From a checkpoint of a small transformer trained on Wikipedia: 8407 steps.
MLP neurons of a small language model. Each row is named by its layer, matrix (gate and up: input weights) and neuron, and shows model dimensions 272-367. Each number is 128 + 24 x the weight over its row's rms, rounded and kept within 0 to 255. A neuron's up and down rows have the sign that makes its largest values positive.
After each neuron's rows, "fires on" lists the tokens most often at its 100 highest values on Wikipedia text that the model never trained on.

L5.gate1002 [119 166 134 159 163 179 106 139 152 136 123 128 110 154  95 126 128 162 128 116 131 110  82 129 142 166 133 122 126 184 101  92 154 120 122 125  97 106 120 109 138 148 164 149  89 111 111 129 134 144 137 126 144 137 117 114 118 162 127 129 141 121 131 173 125 126 119 120 158 154 118  77 144 118 135  77  73  93 160 126  88 111 127 153 135  92 159 156 157 124 155 103 114 140 140  95]
L5.up1002 [ 87 142 109 140 133 161  76 133 125 146 107 159 116 104 106  80 110 136 111  93  89 112 137 144 117 121 147 132 101 131 115 148 144 110 129 117 155 134  92 142 138  90 152 135 108  98 159  86 178 147 128 142 150 160 109 133 163 156 130  97 128 135 175 158 122  98 116 111 136 149 121 137 134 146 143 146  98 102 116 126 139 101 131 122 131 148 135 107 126 142 141  75 126 176 154 196]
fires on: " ", "ec", " un"

L5.gate630 [115 155 155 142 129 142 128 169 126 125 111 160 107 125 117 102 146 112 114 105 122 138  87  88 119 118 156 147 129 148 129 118 103 121  56 136 129 134 136 150 104 137 121 118  99 104 131 130 109 140 154 161 182 112 122 118 127 143  80 108 131 107 110 153 125 135 151 145 134 100 108 146  80 142 145 140 134 119 148 133 128 136 128 106 118 124 107 184 103  91 146 120 161 112  97 129]
L5.up630 [100 124 167 148 176 111 134 106 104 161  91 121 131 155 123 109 128 101 141 124 143 194 131 126 129  91 119  83 105 159 157 110 116 171 130 137  92 145 133 141 131 160 119 143 133 131 131 159 142 125 110 134  76 141 116 161  90 117 126 153 158  95  91 117 133 140 128 110  80  96 139 120 123 107 139 132 129 148  92 115  99 122 117 109 128 128 115 134 116 128 121 155 127 124 118 128]
fires on: ",", "–", " of", " &", "-"

L5.gate733 [ 85 122 133 154  95 113 147 141 103 125 116  76 158  97 114 106 109 140 107 163  93  88 106 141 125 134 126 163 127 124 137 139 139 137 139 121 140  83 132 161 154 102 114 112 100 133 168 159 142 121 134 131  90  82 152 130 117 104 115 107 116 135 116 139 128 124 164 134 101 137  86 127 101 150 110 126 136 168 114 125 125 155  79 117 158 140 154 144 139 148 149 107 149 134 159 153]
L5.up733 [148 123 101 122 141 114 134 139 137 153 192 106 135 129  96 126 139  99 151 125 124  98 123 121 157 118 167 159 162 102 118 117 165 121 164 120 117  96 140 108 142 118 109 104 135 115 159 128 138 104  75 118 141 132 155 129 116 108 113 104  87 122 153  89 107 121  91 110  94  99 137 114 137 135 121 116 100 126 153 115  93 109  71 141 141 175 126 120 109 163 150 144 102 122 143 123]
fires on: ",", " as", " at", "0", " notably", "6"

L5.gate333 [126 107 134 112 131 147 148 132 119 144 136 116 136 154 138 159 131  89 124 119 137 154  86 129 119  87 114 133 158 108 111 136 118 142 123 132 172  94 121  76  91  92 130 157  64 100 141 102 128 121 133 109 119 115  88 142 114  86 120  93  76 142 118 117  89 144 128 149 147 134 131 166 135 110 125 122 125 126 129 134 118 133 156 147  95 107 162 167 147 136 109 133 127 119 123 163]
L5.up333 [125 137 115 152  87 135  60 141 143 117 133 145 112 119 121 183 126 140 167 132  91 153 139  93 117 157 107 124 136 131 129 133 108 117 145 107 136 152 125 115 132 160 164 102 128 130 172 124 116 134 117 181 154 147 107 118 163 108 118 153 144 173 115 146 121 127 129 108 139 118 104 109  97 117 123 160 162 141 106 122 156 112 119 109 144 170 123 134  78 107 149 183 126 105 155 119]
fires on: ",", " b", " d", " t", " D", " m"

L5.gate938 [137 123 130 173 147 115 126 122 105 118 129 124 116  89 122 101 115 106 125 114 115 103 161  99 118 126 147 120 170 119 117 140 144 130 128 117 127 113 119 117 128 172 127 151 142 119 150 135 128  92 102 131 127  98 139 132 128 127 109 132  83 187 154 103 139  94 114  72 127 159 138 144 118 100 123 153 109 173 153 141 111 149 142 141 130 130 154 101 108 109 136 129 117 140 125 140]
L5.up938 [118  98 125 113 162 138 114 137  96 123 117 115 159 115 130 138 127  96 127 133 117 106 144 113 130 128 162 114 148 145 101 111 153 115 156 112  89 138 145 115 129 140 101 165 132 120 141 146  76 131  93 156  97  86 158 134 132 128 123 119 133 201 174  69 137 115 150  46 101 160 139 167 101 129 102 148 122 169 117 156 125 185 107 154 106 155 133 130 137 103 124 120  86 133 128 136]
fires on: " of", " by", " at", ":", " from", "|"

L5.gate1988 [144 116 141 117 100 130 142 132 145 136 123  71 136 130 152 131  96 110  94 140 121 176 105 103 149 142 122 112  95 153 134 113 114  99 140 161 131 146 106 143 150 100 132 131 111 126 131 168 147 190 126 156  88 161 116 123 133 120 129  70  73 119 107 156 123 136 113 111 144 126 156 119 107 116 154 152 105 150 102 137 131 111 119  85 152 157 134 131  93 143 220 151 125  88 106 122]
L5.up1988 [179 102 126 146 160  93 134  85 160 143 121 119  68 137 121 130 112 170 119 128 121 135 145 115 129 115 136 113 135 160 116 107 114 154 167 154  87 136  82 165 156 147 119 130 101 126 139 143 134 175  84 144 138  90 118 111  89 113 106  94 102 116  96 111 162 138 153 124 163 156 113 112 130 116 120 125 184 105 131 140 103  99  95 153 120 129 166 148 113 118  76 153 121  97 124 143]
fires on: "–", ".", " ", "b", "w", "at"

L5.gate1708 [154 170 105 114 148 137  76 160 137 127 137 143 142 145 127 162 131 113 141  96 139 111 108 108 131 126 183 143 119 113 102 134 100 148 135 143 114 170 143 148  97 136 161  85 137 121 138 126 148 121 169 128 128 130 117 120 131 113 134 107  99 142 124 161  65 115 173 122 136 144 131 128 125  47  83 110 123 113  87 169 132 145 123 107  86 144 113 144 113 141 139  96 148 117 141  87]
L5.up1708 [142 100 135 106 140 116  96 144 178 125 142 128 157 113 131 135 137  83 158 176 107 150 131 118 125 124 142 120  98 143 105 106  91 136 111 107  87 165 113 117 125 145 105  96 154 119  88 139 150 109  98 151 131 141 122 153 108 103 129 138 142 144 103 139 111 140 150 147 110 132 127 124 164  61 153 141 101 145 148 149 159 127 128 144 117 160 136 125 110  89 102  93 167 135 141 124]
fires on: ","

L5.gate1278 [121 123  87 140  95 179 126 137 113 170 132 148 113 125 155 133 149 142  80 129 114 135 122 127  92  97 163 140 107 114 148 103 144 139 132  96 155 109 141 134  75 140 176  57 128 141 157 113 120 134 128 131 120 124 132 151 118 124  98 124 159 143  98 105 103 154 123 128 165  92 100 133  88  95 155 116 141  96  99 130 103 118 139  98 136 123 131 141 149 121 122 101 141 123 101 165]
L5.up1278 [164 135 143 103 109 160 158 146 107 147 133 149  98 153 147 117 127 166 130 173 103 156 120  60 154 136 169 181 161 124 150  88 112  96 110 128 120 126 181 144  88 157 101  93 128 145 143 135 122 110 113 134 134 134 100 175 126  93 156 117 132 153 111 137 118  97 144 105 148  99  81 113 126 119 173 153 130 130 136 115 101 111 156 120 111 111  63 151 134 116 150  97 107 132 122 115]
fires on: " that", ":", ",", " those", "1", "3"

L5.gate54 [126 142 101  89 129  99 141 110  96 130 155 132  85 155 134 134 184 137 116 129 141 144 110 165 125  94 107 126 126 129  73  83 125 158 143 146 123 149 135 118 144 115 137 116 124 124 150 147 130 113 106 137 160 177 126 137 163 139 107 189 146 138 140 123 130 141 157 139 159 134 134 117  99 106 142 129 116 124 140 118 145 124 141 112 181 127 102 171 123 144 121 151 107  89  98 121]
L5.up54 [140 136 104 125 158 111 154 120 102 133  85 168 133 157 109 134 127 115 107 108  88 141 125 141  92 109 112 121 115 121 116 118 132 134 131 111 186  87 130 107  79 140 145 141 107  95 128 142 133 177 139 121 185 134 140 135 162 102 150 138  97 137 127 135 140 126 110 130 172 154 166 131 158 149 169 116 104 112 104 120  78 110 138 163 164 129 104 125 123 161 118 153 162 123 157 147]
fires on: " ", " |", " |\n", " in", " the"

L5.gate1469 [144 162  74 170 120 163 150 104 108 117 139  53 160 122 125 115 169 138 101 112 186 127 113 131 130 142 118 109 146 150 104 148  91 119 138 133 142 143 111  92 151  91 150 129 102 122 105 125 166 125 164 165 192 101 113 142  98 108 122 101 118 160 155 135 139 110 161 146 111 137 117 158 174 118 114 130 110 122 146 138 109 148 121 131 165 104 135 137  90 161 133 158 134 112 149 136]
L5.up1469 [128 126 151 104 109 139 113  72 106 132 104  97 134 115 104  90  96 172 110 170 151 100 131 119 112  95  83 104 114 135  96 107  90  92 151 115 159 132 102 149 163 171 156 110 143  91 185 140 136 139 141 142 181 150  97 116 115 186 131 134 126 111 165 144 174  84 119 158 126 142 181 126 169 161 108  84 175 148 125 104  98 153 106 133 133 144 159 136  99 103 112 146 157 142 117 129]
fires on: "–", "R", " ", "-", " l"

L5.gate403 [ 73 163 141 120 164 149 154 166 199 140 165 106 145 111 123 155 142 122 144 107 108  93 124 127 109  71 149 147 173 132 120 149 132 122 128 123 103 152 104 110 134 122 147 138  93  97 135 159 155 102 116 138 156 142 114 113  87 131 154 123 139 136 140  90 146 130 104 123 160 147 128  94 147 114 125 108  91 124  99 115 120 150 129 115 122 152 112 137 119 134 127 145 134 166 151  78]
L5.up403 [157 122  85 118  76 156  92  80 129 123 134 129 132  74 110 132 113 145 120 116 120 117 114 204 127 139 114  95 144 139 101  62 105 142 117 111  91 143 130 129 109 124 166 170 160 139 125  98 127 138 140  96 123 143 167 120 191  95 135 151 135 107 121 140 118 126 101 125 107  81 144  96  94 137 128 114 109 161 117 165 136  96 127 126 127 121  83 147 149 111  96 125 122 166 121 103]
fires on: " ", "10", "5", "ant"

L5.gate1473 [ 99 143 137 135 133 123 146  90 112 124  86 132 169 120 114 175 109 135 140 155 146 126 146 125 120 123 128 143 105  98 121 140 135 151 131 165 145 142 157 124 132 134 142  89 119 130 113 142 127 111 112 138 111 100 128 120 115 138 133 112 103 124 107 157 128 110 119  87  94 127 127 116 106 109 181 163 143 121 114 153 149 149 131 123 163 174 122 146 130 120 171 102 126 144 151 138]
L5.up1473 [179 158 154  97 140 102 131 107 132 123 133 118 142 119 108  93 130  65 171 137 130 122 135 123 120 105  80 119 110 123 112  95  85 100  94 144  82  71 110 143 134 114 110 147 164 134 131 111 128 127 131 131 115  98 118 123  95 140 107 149 137 148 123 115 128 122  85 106 108 114 157 103 127 149 139 162 109 136 120 118  81 191 174 165 131 162 151 119 121 136 111 108 110 138 119 126]
fires on: " at", " and", " of", " from", " Mount", ","

L5.gate753 [143 146 135 144  90  88 155 125 160 111  86 120  99 118 149 142  95 165 129 128 121 130 127 112 157 114  65 121 131 132 119 102  89 115  85 106 102 147  98 103 106 104 112 131  93 120  97 110 128 142  92 140 120 160 127  99 113 127 124 112 138 116 123 133  82 123 149 108 178 129 130 101 136 109 133 110 115 100 149 142 111 105 157 132 121 133 124 107 127 149 120 134 158 122 109 144]
L5.up753 [121 146 110 132 177  88 114 128 129 122 130 149 121 114 146  80 102  86 155 131 112  98 138  97 130 100 138  89 140 120  98 169 134 122  95 182 124 112 106 183  79 107 134 139 132  90 150 113 164 124 108 117  93 134 156 125 115 133 126 134 147 141 143 147 136 147 114 118 165 109 147 138 109 124 145 125 166 103 102 108 116 110 119 144 123 147 137 112 102 122 105 146 100 137 131 172]
fires on: " first", " First", " last", " ", " only", "ian"

L5.gate557 [164 136 141 159 129 141 141 131 149 132 163 156  90  95 120 121 124 171 145 118 165 138 128 155 127 152 143 186 130 129 122 144 109 181 149 116 106 154 124 146 148 142 144 120 130 134 127 116  96 136 107 176 147 139 161 150 129 133 108 116 111 153  83 109 144 135 115 128 142 149 133 133 138  38 117 132 113 153 106 161 138 131 117 128 112 149 135 131 110 133 109 140 140  64 104  76]
L5.up557 [116 107 123 102 143 102 107 140 120 160 136 128 132 100 149 116 115 120 141 142 140 109 143 102 113 159 175 106 107 147 136 115 151 127 143 119 115 150 105 154 160 107 117 118 170 147 156 115 108 139 119 169 187 105 101 115 110 129 109 121 118 131 110 132 141 156 120 147 116  96 125 134 129 121  83 129 127 146 143 137 167 172 134  95 163 164 135 122 108 112  64 118 127  64 113 109]
fires on: " to", ".", ",", " –", " of"

L5.gate1504 [161  95 137 139 149  93 146 109 118 153 109 123 129 154 116 131 104 120 109 139 117 128 133 142 152 137  89  94 112 127 120  85 157 147 129 151  94 130 168  91 127 102 109 124 125 105 147 147 114 105 165 111 147 149 136 124  89 128 116 147 134 123  99 115 102 127 141 146 165 127 118 157 106 144 105 112 123 116 112 152 143 136 155 150 112 137 143 119 129 146 153 127 109 104 169 176]
L5.up1504 [139 127 105 117 184 147 116  71 125 118 107 128 111 120 172 123 114 158  79 118 144 146 137 119 107 119 122 164  97 160 139 144 135 133 105  99 120 144 159 181 136 124 134 150 166 174 159 175 172 106 170 155 176 174 146 155 125 119 130  97 127  88 134 123  78 119 129 159 138 163 130 188 128 188 104 125 105 115  95 152 129  75 132 143 151  82 145 113 154 125 154 124 114 146 124 126]
fires on: " on", " at", " ", "=="